{
  "n_layer": 10,
  "d_model": 384,
  "n_head": 12,
  "n_kv_head": 4,
  "head_dim": 32,
  "d_mlp": 2048,
  "vocab_size": 2441,
  "activation": "swiglu",
  "norm": "rmsnorm",
  "norm_place": "pre",
  "norm_eps": 1e-05,
  "positions": "rope",
  "rope_base": 1240.0,
  "rope_fraction": 1.0,
  "qk_norm": false,
  "attn_scale": 0.177,
  "bias": "none",
  "tie_embeddings": false,
  "parallel_block": false,
  "init": "normal",
  "init_std_qkv": 0.0161,
  "init_std_o": 0.0,
  "init_std_up": 0.0161,
  "init_std_down": 0.0,
  "optimizer": "cautious_adamw",
  "lr": 0.000809,
  "lr_mult_up": 0.883,
  "beta1": 0.9,
  "beta2": 0.98,
  "lr_head": 0.00506,
  "grad_clip": 1.0,
  "warmup_steps": 362,
  "schedule": "wsd",
  "decay_fraction": 0.256,
  "decay_shape": "linear",
  "final_lr_fraction": 0.05,
  "batch_tokens": 131072,
  "seq_len": 1024,
  "doc_mask": true,
  "z_loss": 0.0001,
  "train_tokens": 886400000,
  "steps": 6763,
  "dataset": "wikipedia_en"
}
MLP neurons of a small language model. Each row is named by its layer, matrix (gate and up: input weights) and neuron, and shows model dimensions 32-127. Each number is 128 + 24 x the weight over its row's rms, rounded and kept within 0 to 255. A neuron's up and down rows have the sign that makes its largest values positive.
A block is one neuron, or neurons of one layer that tend to fire together. After each block is what it responds to, as a language model described it from the Wikipedia text at the highest values.

L6.gate84 [128 121 134 130 115  97 168 100 147 100 131 143 131 123 134 143 112 123 104 158 106 160 117 125 191 109 142 116 117 155 100 149 165 122 139 117  81 121 139 125 135 125 160 158 149 172 151 120  87 128 120 167 125 144 126 109  93 159 117 114 120 153 102 101 149 106  89 125 139 136 125 109 141 137 127 133 175  98  89  81 137 139 141 120 146 141 127 107  63 120 157 128 190 152  98 151]
L6.up84 [137 140 127 137 115 125 137 122 107 134 119 123 114 161 149  84 121 164 139 149 120 150 117 124 180 137 127 143 124  94 119 109  88 107 101 103 152 160 165 155 143  79 172 114 125 130 145 141 154 127 125 143 104 136 139 138 118 126 120 154 172 109 171 137 120 146 145 139 109 119 136 137 127 100 110 165 122 130 116 142  98 146 134 137 128 103 118 143 119  99 108 144 125 114  97 156]
L6.gate682 [161 136  61 135 127 159 109 108 147 165 104 170  75 142 158 126 119 138 147 145 168 132 115 121 125 102  92 124  73 155 181 194 105 149 126 134 139 111 143 140 103 134 123  72 104 125 109 119 132 109 136 165 127 129 137 139 112 111 135 139 149 128 104 155 102 138 124 157  99 159 144 144 129 111 151 137 126 146 140 187 124 170 108 123 113 148 108 129 108 133 136 137 119  84  97 151]
L6.up682 [ 82 129 136 137 107 103 148 164  92 117  96 141 118 107 137 131 133 115 106 104 116 130 121 115 130 126 139  73 123  96  98 131 106  87  99 127 118 128 159  69 152  73 102 115 102 118 144  84 132 134 132 154 111 177 181 108 124 100 119  56 116 145 134 134 153 110 176 115 151 110 159 150 124  84 104 164 101  88 125 129 166 161 105  83 131 136 165 154 139 122 115 152 146 132 164 114]
L6.gate722 [106 169  70 155 159 110 158 109 132 134 125 150 109  93 155 100 122 146 163 127 153 127 117  97  97 187 126  90 110 146 100 110 139 116 115 136  74 166 150  87 138 148 180 114 165 140  95 153 122 123 119 131 166 115 150 154 107 145 169 121 106 130 120  97 103 147 164 118  99 179 135 162 115 101 167 130 120 121 108 103 104 140 151 157 159  96 141 165 137 109 151 124 132 141 140 120]
L6.up722 [120 146 114 146  80 150 119 164 121 156 141 162 135 129 121 145  62 149 141 157 115 154 155 149  93 125 165 118 142 139 130 178 145 131 109 139 144 124 141 137 129  90 166 105 148 126 148  96 108 123 149 107 140 150 142 101 100 159 129 125 115 129 119 139 149 138 166 148 120 171 154 136  94 105 149 160  99 142  77 127  69 134 118 134 115 102 167 119 129 187 117  96 102 102 124  88]
L6.gate943 [138 136 148  80 108 166 117  98 144 166 173 140 126 126 125 142 128 171 109 135 137 137 117 161 135 105 155 171 130 129  96 131 135 163 132 138  93 118 128  77  99  94 153 142 125 117 141 133 109  95 122 114 123  91 126 139  97 151 145 141  98 144 125 104 144 110 142 126 126 157 125 142 149 149 144 150 134  95 126 119  96 108 100 119 133 151 144  87  84  93 112 143 174 147 172 140]
L6.up943 [162 110 141 103  73  87 152  96 100 125 107 138  98 117 145  97 144 103 133 144 146 103 117 114 139 139 118 134  87 130 131 137 132 101 173 111 119  95 104 134 138 133  64 135 105 126 136 114 137 151 114 131 147 166  88 134 126 135 106 128 114 124 133 129 117  82 160 109 141 136 137  93 108 141 174 105 102 102 137 114 157 139 145 110 181 123 117 161 105 147 151 124 151 138 163 128]
L6.gate1358 [160 159 113 129 125 111 161 127 136  93  88  95 139 128 157  98 128  88 126 124 125 130 122 124 126 137 133 139 117 123 124 144 133 138 143 119 105 149 158 127 145 127 113  82 122 153 140 113 148 134 136  87 153 112 140 110  89 132  97 126 112 145 179 102 107 162 128 134 166 180 118 104 112 103 180 151 109 147 138 142 158 131 127 123 117 123 113 119 106 118 147 161 139 110 131 116]
L6.up1358 [131 120 151 100  98 122 114 148 136 136 123 148 155 127 121  93 101 148  82 101  91  75 129 117 144 148 158 109 150 137 155 188  83 117 144 112 109 108 188 194 175 104 159 205 132 126 139 141 175 160 122 131 112 128 109 138 111 119 155 120 101 118 144 126 102 106 148 181 126 147 100 131 120 133 151 156 128 105 143 108 116 133 110 107 115  78 114 128 144 138 154 149 114 137 137 152]
L6.gate1519 [151 120 127 131 142  99 130 104 111 145 104 171 120 149 144 101 119 134 133 156 113 170 102 143  99 156 119  88 138 115 149 131 123 202  99 119 111 117 137 121 197 143 159 141 155 137 135 179  71 114 130 150 126 105 135 149 136 120 156 107 124 141 149 111 146 144 164 148 137 129 106 115 103  95 142 138 120 119 136 141  98 115 149 168 154 174 151 135 111 159 159 147 149 126 113 101]
L6.up1519 [ 87 128 147 119 128 168 130 101 109 116 132 103 136 100 112 128  98 146 112 124 106 101 150 158 201 104 158 124 138 113 159  72 119 109 124 146 103 123 148 128 127 169 166 116 150 153 134 107 115 163 135 153 116 130 146 127 134 143 139 148  94  91 120 117 151  72 101 174 144 137 122 137 166 153 127 122 145 159  89 115 116 112  87 140 164 107 118 121 167 124 134 133 127 153 141 156]
L6.gate1830 [132 129 125 150 151 124 147  90 117 136 122 113 146 127 149 116 119 117 126 147 128 112 110 123 131 194 134 109 141 188 138 126  91 172 131 140  74 123 161 114 158 131 118 132 130 112 125 114  84 129  99 131 172 152 129 104 115 146 111 177 154 122 147  94 126 120 139 154  95 103 113 124 139 101 142 117  93 115  93 118 143 138 101 118 157 135  90 116  99 125 127 164 172 109 146 114]
L6.up1830 [139 113 107 162 116 184 106 124 182 164 113 131 152  96 129 182 162 123 108 129  78 122 133 104  84 131  92  87 121 122 107 132 104 141 146 178 141 143 120 134 166 145 137  98  91 111 121 117 116  98  80 123 116 148  93 138 127 119 139  92 164 102  97 118 129 145 157 138 150 129 118 150 138 160 105 118 141 130 117 125 133 142 139 144 124 140 110 126 140 152 117 125 151 125 131 127]
L6.gate1994 [158 132 153 129 142 162 139 107 115 130 184  60 170 126 136 138 106 112 145 134 165 134 197 117 108 115 121 137 136 169 131 115 126 102 169 118 104 173 143 126 154 114 143 118 144 159 122 151 132 123 114 116 138 111 143  60 142  88 118 137 114 131 164 146 108 140 166  79 104 130  98 105 154 132 129 165 110 137 110 122 104 123 140 105 168 129 141 129  87 123 139 143 134 107 143  82]
L6.up1994 [ 82 155 106 143  96 128 147 161  95 110 130 121  66 135  88 144 108 110 134 151 105 118 126 128 171 102 133  91 146  96 119 130 149 121 134 151  85 140 119 171 172 151 129 160 145 122 132 122 131 181  84 125 137 131 196 126 117 142 117 124 138 120 131 120 148 153  81 146 134 101 141  80  94  89 132 111 130 131 103 138  89 101 144 176 152 159  74 111 154  91  77 129 148 132  97 125]
Column header separators. Separators between items in a list, chiefly the | or ; after a table header cell ("Category |", "Apps |"), plus list commas and "and".

L5.gate426 [118 167 144  81 102 145  99  87 119  79 178 168  99 142 132 192 126 143 142 111 151 187  79 113 124 163 113 141  83 142 102  97 144 127 137 121 115 152 100  93 122 142 100 119 109 177 149 123 112 153 114 108 141 142 107 203  99 124 130 130 139 139 144 114 113 131  68 159 121 102 144  68 129 151  70 155  92 144 131 120 147 156 104 112 134 111 139 126  96 147  94 147 136 119 145 131]
L5.up426 [117 161 121  93 132 127 134  79 154 108 180 127 100 164 131 129 100  97 110  99 139 127 104 124 142 151  78 149 137 171 136 129 117 158 114  98  50 196 128 113 126 150 135 127 125 117 122 145  81 143 106 186 179 152 151 136 123 200  99 152 109 125 143  89 113 122 126 137 134 148 150 100 106 154 106  97 121 139 106 132 112  99 103 142 121 142 154 148 107 136 138 158 162 141 121 115]
L5.gate609 [152 126 124 131  86 105 132 101 110 109 154 124 121 144 132 189 118 113 153 141 129 130  80  95 130 160 104 133 157 128 142 146 157 128 171 121 110 122 129 145 139 143 126 130 136 142 130 129 142 128 136 118  99 147  76 165  67 124 142 154 128 160 147 142 140 133 127 151 138 151 145 108  86 128 138 106 128 141  85 105 117 156 147 149 149 119 133 110 137 129 137 140  94  99 153 125]
L5.up609 [105 116 144 147 143  91 161 136 102 125 151  74 144 154 139  73 123 114 150 143 122 148  93  73 175 146 139 126 126 129 126  74 107 130 110 128 110 141 116 179 137 148 133 137 120 144 152 134 145 162 115 172 147 177 173 126 139 125 115 148  97  98 136 157 104 133 131 113  66 140 144 110 169 100  99 169 140 163  84 141 121 103 132 126 120 124 139 146 110 157 123 112 140 160 159 109]
L5.gate634 [173 139  96 123 136 136 169 116 103 166 184  87 135 126 109 164 161 139 162  92 168 107 132 141 175 142 139 118 138 122  92 188 104 105 114 125  90 140 124 113 151 114 144 130 101 147 133 128 131 109 147  95 150 132 122 129 100 122 169 152 122 126 108 153 138 125 132 167 154 181 183  99 130 149 130 124 143 128 129 115 131 148 147 161 121 126 132 165 142 144 154 122 122 153 151 120]
L5.up634 [132 178 110 125  43 130 147 109 141 136 140  94 102 121  74 121 184  80 117 116 109 107 171 148 161  76  81 113 169  95 133 154 101 107 150 122 108 144  82 114 152 107 112 130 149 121 149 113 112 112 126 144 113 168 126 135 149 120 146 142 125  87 121 181 118 149 131 129 126 129 151  96 147 146 128 122 124  97 108 119 163 125 168 138 137 144 112 143 121 142 117 118 113 136 111 127]
L5.gate676 [144 132 124 120 142 120  89 114 109 147 144 137 133 145 121  95 108  97 117 174 101 102  78 173 147 125 118 156 141 180 128 156 115 119 126 139 119 135  94 119  96 135  87 106 140 142 125 120 112 152 113 160 147 129 108  97 109 166 111 132 119 151 152 128 128 140  80 139 174 125 144  79 139 164 104 135 123 128 141  80  94 133 128 143  50 127 154 162 132 136 126 113 141 142 135 149]
L5.up676 [161 154 100 153 168 118 125  92 129 109 146 131 123  94 126 129 124 148 111 152 131 157 151  74 126 144 108 112  83 126 131  95 131 132 137 117 145 111 161 153 196 122 138 131 136 132 122 135 100 122 137 169 132 136 173 145 113  97 106 102 124 143 127 101 181 114 138 172 121 184 123 111 119 143 118 119 107  96 114  85 120 129 121 104 142 184 137 148  92 159  98 150 122 162 144 139]
L5.gate848 [123 105  96 155 129 129 136 142 124 138 182 102 136 118 133 174 166 113 130 159 130 143 123 136 136 121 119 144 178 124 135  92  74 147 134 159 145 111 147 130  81 147 118 113 110 187 115 119 146  97  97 123 154 110  92  99  97 108 138 127  91 116 114 143 161 144 148  93 144 146 120 131 103 118 104 145 130 110 119 107 147 170 144 130 149 121 162  98  92 146 150 136 137 139 185 139]
L5.up848 [142 107 129 129 123 123  73 155 167  89 123 127 130 133 127 154 125 152 122 135 122 102 148 131 139 187 167 145 136 123 154 120 135 123 171 131 162 110 137 127 128 127 134 136 162 122  90 141 145 146 114 162 138  89  84 158 118  94 129 124 122 147 173 147 129  96 153 142  99 114 128  85 117 126 151 145 137 130 162  99 112 121 112 106 157 135 133 139 130 135 144  98  87 141 163  95]
L5.gate908 [117 159 124 115  80 151  79 146 117 150 168 110 150 167 123 136 109 126  75 141 112 143 169 111 129 144 115 169 104 143 137 142 133 157 186 113 115 173 155 165 109 134 137  94 160 101 178 127 150 163 103 136 109 138 134 137 118 134 138 124  97 171 128 137 170 122 137 155 131 123 128 112 127 135 132  98  96 137 112 108 139 139 132 115 144 157 153 119  99 116  98 139 161 144 113 115]
L5.up908 [145 140 125 114 105 140 124 129 137 120 143 130 166 193 102 160 142 119  99 175  77 103 108 161 156 141  93 172 114 160 159  83 149 143 134 160 116 159 114 131 100 164 119 103 166 126 121  90 102 107 163 179 120  77  97  90  98 116 169 108 181 106 143 150 152 128 155 132 101 147 141  84  94 120 122 125  93 118 143 126 102 124 116  87 116 135 141 114 143  87 136 108 158 166 158 138]
L5.gate1025 [129 145 115  83  93 129  99 123 152 137 126 149  96 154 120 143 136  81  96 158  88 150 136 150 117 138  90 125 125 177 131  96 115 106 120 107 135 141 130 123 131 162 144 116 155 170 114 142 138 131 108 123 150 127  68 141  82  96 171 105 108 115 181 137 149 152 130 174 110 123 122 112 126 146  70 180 114 164 128  94 117 116 131 128 169 179 172 128 112 124 101 153 124 137 137 127]
L5.up1025 [113 146 154 147 120 125 121 124 115 138 177 114 125 105 125 142 136 144 158 112 147 134 150 108 122 149 119 117 192  99 135 113  82 145 141 150 149 166 117 121 132 115 123 153 119 161 104 153 104 138 114  95 147 127 155 161 142 133 134 106 133  74 112 133 121 129  98 101 123 139  98 142 112 104 105 112 132 106 113 103  83 142 128 147  95 140 129 132 117 115 118 129 103 127 165 115]
L5.gate1811 [ 80 143 192 127 130 109 110 125 157 139  99 118 170 156 102 135 111 141 128  97  96 106 152 165 152 143  95 161 137 181 129 136 109 113 113 120 144  77 156 172 133 178 131 106 128 176 168 118 130 135 163 146 117 125 104 146 148 122  89 120 127 147 109 125 163 166 111 163 140  97 140 137 147  92 144 110 145 130 102 184 150 160 132 152 118 141 176 105 123 118 122 125 137 165 145 119]
L5.up1811 [142 117 114 151 150 147 101 108 152 143 131 130 130 140 147  75 188 148 146 178 117 154 136 150  90 130 114 133 171 146 143 142 132 100 107 140 129 156 124 186  83  80 106 144 130 170 146 145  79 128 153 125 169 118 136 136 126 149  77 137 104  76 174 173 126 146 169  84  85 163 126 152  95  97 134 147 125 153 121 104 142 132 154  97 172 120 105 166 165 118 106 119 126 103 132 142]
Plural noun endings. Plural suffix tokens closing a split noun (s, es, ies, ers) after a number or quantifier, such as platforms, rays, frequencies, dollars.

L7.gate1687 [117 107 123 176 108 133 137 141 131 112 171 137 121 153 127 118 155 120 123 155 132 112 107 137 112 147 100 164 127 146 121 106 161 131 124 129 114 113 153 146 136 178 120 146 139 112 110 151 115 102 137  89 131 108 161 139 177 132 137 121 153 144 104 151 111 153 133 118 159 154 138 163 133  99 174  57 146 129  97 130 140 143 164 123 103 132 130 130 104 120  85 152 120 135  99 113]
L7.up1687 [156 134 153 111 113 118 184  99 116 123 131 139 167 106 127  92 120 133 138 123 123 124 145 126 109  88 152 133 137 154 148 111 135  59 145 113 135 123 125 117 143 104 117 132 144  96 150 144 139 140 137 135  81 112 148 123 151 112 108 116 117  88 138 106 150  97 165 123 168 154  96 145 136 108 130 123 137 133 140 173 132 149 175 164 125  94 136 122 110 140 103 137  90 135 111 114]
Noun-ending completions. Final word pieces that complete a common noun split into subwords, often plural or suffix endings like -es, -ities, -ation, as in privileg-es, opportun-ity, educ-ation.

L5.gate311 [172 138 118 129  97 145 171 112 165 191 156 138 115 117 160 116 124 115 100 159 103 129 114 151  98 113 151 126 124 105  99 155 105  95 135 118 141 139 181  96 115 109 138 109 136 153 108 111 124 107 152 128 143 144 118 136 126 130 130 148 165 145 104 126 124 154 173 105 174 137 103 156 117 164 125 170 142 109 123 177 151  91  95 123 137 214 104 142 125 108 114 138 154 147 141 184]
L5.up311 [124 154 117 143 149 160 124 122 116 127 173 117 143 115 126 165  80 124 158 174 136 126 134 161 118 125  70 163 134 109 148 139 145 175  85 152 127 129 134  70 163 128 122 141 117 115  92 169  87 152 120 131 127  79  93 140 146 126 105 142 134 119 163 183 120 167 142 119 181  77 146 161 113 134  99  97 127 157  97 137  81  84 136 158 102 189 127 102 123 126 129 103 119 118 123 161]
L5.gate644 [159 163 107  81 103 126  89 148 109 131 128  93 121 102 107 123 145 105 129 120 160 108 100  76 122 112 127 134  88 155 147 140 119 178 108 152 109 171 126 148 109 140 124 137 163 105 125 147 162 152  84 117 151 104 150 111  90  97 153 127 151 151 160 104 188 149 136 139 132 112 115 138 124 110 129 159 119  85  99 109  66 123 107 127 146 124 137 114 115 117 111 115 152 104 181 150]
L5.up644 [100 119  75 111 121  91 119 141 118 118  83 119 102 111 108 150 142 135 130 116 173 103 148 169 120 115  91 183  84 117  93 197 206 162 139 140 116 142 146 115 151 148 138  89 133 117 101 123 118  82 147  96 139 143 124 116 126 133 126  85 197 125 135 114 131 130 125 157 147 131  98 130  98 131 114 158 118 111  94 128 117 175 158 131  93  89 165 137 104 149 153 116 160  96 123 129]
L5.gate674 [146 124 160 139 114  79  98 122 102 123 170 116 129 119 125 162 150 119 140 101 110 100 144 146 115 145  71 186  90 137 116 149 143 106 122 136 102 126 136 115 158 107 110  66 153 140 132  86 139 183 133 100  99 152 114  63 128 133 156 148 104  90 108 118 136  87 141 142 140 142 125 118 112 137 127 143 138 130 130 110 111 103 165 138 124 100 130 175  80 172 131 138 160 161 151 121]
L5.up674 [102 136 125  89 160 169 159 197 167 130  68 181 126 111 101 146 127 143 104 142 127 116 138  98 136 117 112 149 143 115 146 149 122 132 118 161 112  97 139 139 134 176 149 135 102 112 126 165 127  81 112 156 148 115 112 135 122 178 127  82 131  99 196 126 102 133 124 151 134 120 129 125 108 128 119 115 136 133  76 133 115 176 112  95 161  95 121 144 105 130 120 142 176 153 145 115]
L5.gate961 [150 140 145 149 146 132 137 134 164 134 130 163 133 129 142 139 122 135 112 109 123  90 129 151 169 112 120 110 140 132 169 185  95 154 138  87 147 140 120  75 142 143  94 152 143 144 141 136 136  60 106 144 148 126 138 104  92 103 149 127 114 130 110 136 173 118 128 145 117 158 137 119 109 114 164 109  98 129 112 146 137 100 125 171 177  75 166 135 111 116  65 122 114 137 150 149]
L5.up961 [128 112 133 108 130  96 131 128 114 118 106 151  67  86 137 116  72 187 109 131 125 106 153 121 101 178 159 121 159  96 146 137 138 119 168 165 128 131  98 125 126 177 142 121 151 159 125 101  90 121 166 145 164 130 134 122 146 118 125 114 140 125 117 107 142 129 157 136 110 161  98 141 127 113 149 152 152 109  96 142 113 112 135 121 118  74  99 140  73 176 149 120 167 137 101 152]
L5.gate1744 [136 135 125 119 117 107 117 198 112 143 129 101 135 127 123 195 139 114 130 170 153 130 148 103  94 128 127 147  98 113  99 142 129 179 117 153 102 104 130 113 110 133 106 141 114 119 127 118 145 159 146 143 183 125 112  93 156 122  97 152 152 144 136 102 105 124  95  92 156 128 117 115 131 105 168  82 137 150 103 120 138  84 108 116 127 127 147 158  79  97 127 134 134 138 122 100]
L5.up1744 [110 112 102 113 178  88 124  93 123 111 119 138 178 157  96 147 128 171 179  94 186 124 112 150 133 162 104 162 137 154 111 105 162 157 158 145 173 131 139  99 114  90 126 128 109 139 156 145 201 131 146 116 124  93 137  73 136  84 150 109 129 109 150 123 124 118 139 134 129 138  96 152 166 135  90 166 116 103 129 125 111 101 122 140 152 127 111  79 107 128 134 146 145 118  90 134]
L5.gate1772 [107 161 155 118 104 132 130 169 118 148 118 125 169  71 146 118 151 122 117 130 154 132 176 124 121 133 128 105 101 111 125 126 114 148  89 110 142 141 151 131  95 105  92 119  91 119 150 149 109 117 149 153 125  99 123 100 112 153 129 145 158 131 155 136 122 105 142 136 141  72  81 146 146 163 132 128 132 143 113 136 107 180 107 127 140 134 143 124 139 130 147 178 132 110 181 142]
L5.up1772 [141 121 114 118 138 117  85 143  98 138  77 127 142  95 146 132 108 163 143 127 108 153 130 117 120 118 124 155 122 103 108 111 108 125 110 125 110 149 137 130 167  91 148  87 131 157 150 111 136 111 113 167 151 102 123 127 142 100 104 155 124 115 142 146 140 134 120 193 160 117 115 160 109 142 119 138 127 137 102 138 139 145 122 110 191  98 139 158  94 151 100 153 184 184 155  86]
L5.gate1851 [131 133 103 131 171 130 143 135 140 100 122 119 159 126 134 134 120  75 139 110 114 154 177 131 145 138 131 127 152 122 105 141 157 146 121 119 112 151 126 137 122 165 124 106 156 139 135 106 186 142 109 101 165  77 110  79 121 137 125 132 211 103 157 109 145 121 131 130 105 145 153 120 170 144 121 140 127  98  99  82 123 113 133 111 137 147 113 145 130 111  85 130 118  88 102 140]
L5.up1851 [134 177 128 134 120 154 123 112 144 152 132 105 132 112 140 106 141 126 115 132 118 167 141 132 130 154 194 151 113 124 114 197 143 124 157 130 129 179 102 125  81 157 131 111 103 132 121  97 165  94 113 114 119 147 142 115 107 103 113 130 101 122 119 150 121 150 140 139 155 136 100 126 113 131 166 119 132  71 127 127 117 168 111 122 169 130 126 163 137 123 104 128 134 122 107 132]
L5.gate2026 [121 135 150  91  95 137 133 102 133 108 136 120 127 134 130 107  88 129 120 141  98 160 132 132 127 172 130 119 141 147  73 159 104 179 103 143 166 154  96 110 119 126 104 116 125  90 124  91 117 194 139 128 122 114  89 148 129 123 138 136 125  60 105 108  84 168 153 140 139 134 141  94 120 137  98  94 162 101 133 122 128 136 104 150  89 146 159 116 137 182 158 138 133 152 166 140]
L5.up2026 [158 130 100 104 109 127  72 103 103 107 156 131 117 166 132 151  68 112 131 149 123 121 145 113 139 121  55 154 122 133 172 133 145 130 116 154  85 131 162  98 132 100  90 115 139 137 130 112 131 129 124  77 130 137 118 139 138  85  95 160 142 153 138 121 196 153 147 148 125 121 147 114 130 133 123  93 136 136 119 103 101  94 123 109 107 128 173 131 151 178  93 104 188 142 145 110]
Table header column separators. Pipe and semicolon separators between column names in wiki table header rows (No. | Title | Writer(s) |, Games: PA; AB; Runs;), plus scattered mid-word pieces like Cem-eter-y and C-areer.

L6.gate61 [140 117 109 141 115 116 125 140 128 133 145 176 146 113 143 116 120 151 120  76 106 112  84 149 155 109 101 111 159 107 134 118 138 127  99 111  91  99 167  67 110 188 140 156 114  93 163 139  50 106 102 159 172 112 145 155 129 159  77 121 107 160 174  95 117 109  95 149 126 152  63 172 113 157 166 104 156 129 133 140 125 113 120 124 168 129 112 151 111  95 128 144 114  95 146 105]
L6.up61 [118 151 142 105 117 117 124 141  90 114 116 153 159 111 118 115  99 146 108 114 138 161 165  92 102 144 130 118 127 159 128 166 128 102 143 147  87 147 139 141 124 145 152 132 118 109 131 147 114 147 135 146 136 130 137 182 150 142 130 141  91 138 186 154 119 122 153 131 139 156 112 148  88 148 133 162 141 113 111 152  89  81 117 102 109 115 136 153 135  74  79 131 182 159  90 127]
L6.gate399 [151 160 131  99 164 151 127 149 110 132 144 137 115 164 123  99 154 144 103 178 105 144  89  87 129  90  99 195 147 125 109 121 162 100 130 132 106 109 133 117  91  93 146  95  77 111 132 110 173 148 102 120 157 111 148 164  91  99 126 104 133 126  80 142 104 103 138 161 134 151 139 130 136 139 127 138 111 140 134 123 105 141 145 131 104 109 137 150 146 116 144 140 162 146 149 123]
L6.up399 [133 152 100 142  92 118 171 126 137 168 136 131 141  94 108 126 155 134  93 116 162 145  89 194 153 158 130 178 112 148 145 160  99 117  93 114 117 157 126 134 128 166  91  80 126 150 148 154  92 115  88 148 133  84 116 120 134 139 136 113 100 140 150 146 136 151  91 100 143 130 103 104 174 109 164 101 163  72  79 164 110 155 137 176 146 154 165 156 107 148 130 135 163 100 137 125]
L6.gate524 [148 127 120 156 104 129 134 145 137 117 135 142 100 146 155  98  90 102 126 123 144 162 130 120 147 134 137 146 130 146 114 152 120 115 145 168  95 104 106 124 107  71  73 109 146 140 167 125 165 137 146 109 139 144 124 165 131 155 126 121 121 116 131  79 130 108 144 145 167 141 144 163 155 173  96 166 142 115 144 133 103  83 124 135 124 161 126 126  86 120 143 155 137 133 140 127]
L6.up524 [140 106 138 147 137 119 145 147  81  92  85 155  76 138 124 151  96 132 109 122 111 122 121 110 125 188  81 128 138 140 145 148 130 119 156 129 118 131 112 114 127 129  91 113 131 107 144 133 104 140 156 121 126 122 113 106  88 176 146 133 142 128 122 141 162 150 180 124 111 153 103 185 122 133 102  87 108 164 136 177 117 113 183 117 129 140 130 134 143 134 134 142 124 164 113 155]
L6.gate569 [147 145 136 107 135 141 147 123 111 105 156 130 142 104 122 135 163 155 142  92 151 135 126 122 124  86 150 144 123 161 121  93 148 110 169 105 117 137 137  83  66 141 111 137  96 102 139 152  48 107 131  83 128 160 160 156 112 144 155 134 124 134 108 122 116 114 128 143 125 100  80 137 188 145  89 125 112 107  96 106 126 125 107 107 136 106 131 150 102  93 147 145 134 105 189 109]
L6.up569 [153 133 138 127 124  77 140 144 129 112 127 157 144 123 130  90 140 130  95 134 120 102 136 138 109 155 137 106 138 131 142 103 133 109 139 150 128  99 123 142 122 145 106 145 135 110 175 155 125  93 134 135 142 139  82 154 105 151  82 149 130 161 175 100 106 160 110 164 143  98  51 128 115 128 174 141 160 112 131 114  96  99 150 131 105 116 125 163 106  83  88 136 105 130 101 112]
L6.gate806 [161 143 134 106 144 126 109 154 117 156 153 151 172 123  97 102 123 166  95 113 168  99 136 130 163 148 111 125 124 157 144 115 170  83 109 167 120 150 136 119 138 109  91 110 135  82 125 174  51 116 142 112 140 132 105 161 146 160 117 139 119 125 116 114  76 129 104 112 145 130 132 126 166 101 173 133 100 159 108 128 136 115 154 161 119 142 125 163 136 123 164 146 124  83 101 141]
L6.up806 [138 143 109  94 155 131 136 131  96 155 140 119 152 156 160  88 104 125  81 103 151 146 126 151 133 157 128 134 107 194 156 136 127 111 126 147 142 143 172 109 126 149  91 130 122 100 130 169  84  88 109 136 162 152 132 129 104 155  88 127 103 134 135 109  94 131 107 137 144 103 109 142 151 164 158 142 127 111 113 120 113  90 152 141 134 150 110 131 124 122 137 166 135  94 113 115]
L6.gate878 [104 133 146 128 151 132 122 117 130 102 154 121  93 113 127 143  96 119 119 154 148 198 161 126 133 111 165 117 140 145  64 114 106 167 139 153 113 109 164 147 158 114  85 106  86 125 123 110 182 128 107 114 128 121 133 173 121 114 121 126 135 155 144 159 140 151  95 148 145 154 115 134 151 117 136 134  92 141 141 148 102 135 148 131 145 123 144 139 141  85 113 148 118  91 150 173]
L6.up878 [149 170 161  95 133 139  92 127 120 114 131 105 123 107 101 129 151 107 140 101  89  77 114 173 165 108 134 141 149  74 136 110 137 114 134 161 159  98 114 135 152 148 122 124 145 112  88 137 113 107 117 115 169 132 142 124 102 136  74 106  96 106 178 114 139 117 152 147 142 164 107 127  99 141 168 151 137 144 151 111 167  90 151 143 156 149 118 126 120 108 145 110 128 173 179 137]
L6.gate1708 [106 143 144 145 123 120 126 113 111 127 174 129  99 112 112 121 120 116  90 144 137 135 141  94 148 176  91 179 154 143 133 111 167 146 139 135  92  66 147 139 155  94  88 116 133 152 114 133 122 190 124 101 112 139 116 100 118 154 135 116 141  69 107 105 157 123 114 199 145 123 117 123 125 116 143 123  85 121 111  96 137 145 135 166 123 120 146 128 124 128 129 112 141 139 108 151]
L6.up1708 [135 133 147 114 193 129 149 147 118 138 120 113 128 122 122  94 131 137 139  90  82 147 112 148 153 133 109 111 105  95 143  89 175 114  99 139 182  94 143 147 125 112 161 128  86 114 139 109 133 120 110 133 115 144 115 166 125  79 132 121 108 116 163 129 137 144  74 127 120 119  82 130 133 181 132 127 117 125 175 140 118 135 130 112 138 123 139 131 104 136  93 136 157 131 146  95]
L6.gate1893 [133 140 151  95  90  99 154 117 199 127 147  89 112 140 104 157  86 114  96 153 126 117 119 130 145  89 105 138 171 159 150 187 149 100  91 178 121 110 120  98  80 132 121 107 129 114 150 117 138 104 112 162 121 147 118 114 131 132 127 101 104 104 135 116 119  98 154 169 126 106 145 152 130 119 172  92 125 159 137 155 145 120 161 122 150 100 175 132 113 143 125 138 136 100 166  88]
L6.up1893 [148 145 118 135 127 134 109 165 105 125 192 152 164 127 105 130 132 117 109 150 166 144 138 133 113 134 141 100 120 101 122 155  55 116 136  81 119 147 119 143 105 104 118 145 140 151 117 132 120 154 149 140 119 137 120  99 137 167 146 122 156 102 133 169 104  78  71 141 107 137 124 107 115 140 135 110 119 140 108 176 143 108 126 131 162 135 127 164 159 157 153 125 142 116 104  97]
Noun-completing suffixes. Final word pieces that complete a noun split into several tokens, mostly plural endings such as -ies, -es, -ents, -ities (agencies, trees, amenities).

L7.gate1868 [157 130 112 112 149 163 159 106 153 138 113  85 123 122 168  89 160 140 111 153 113  94  67 131  98 149  97 130 101  87 127  95 126 185 109 136 101 113  86  81 143 172 142 122 101 114 142 147 111 106 105 130 163 132 121 119 130 135 119 162 122 134 122 143 107 128 139 129 121 147 118 139 149 133 158 122 158 119  93 102 107 104  67 117 116 118 117  99 124 112 166 177 161 132 153 118]
L7.up1868 [131 123 143 109 137 119 161 146 143  94 112 131 128 111 137 143 143 121 147 117 145  83 152 128  88 119  85 113 107 105 152 130  93 157  97 112 126 150 105 121 173 156 136 123 161 128 140 142 139 101  78 144 133 100 144 124 134 195 110 136 115 129 116 144 153 130 121 123 129 141 135 105 126 135 119  89 127 132 111 132  96 155 134  90 150 156 117 116 129 161 161 119 148 130  72 155]
Table header separators. Pipe separators and header positions in Wikipedia table header rows, e.g. after Apps, W or Score, plus weaker mid-word pieces in sports and award text.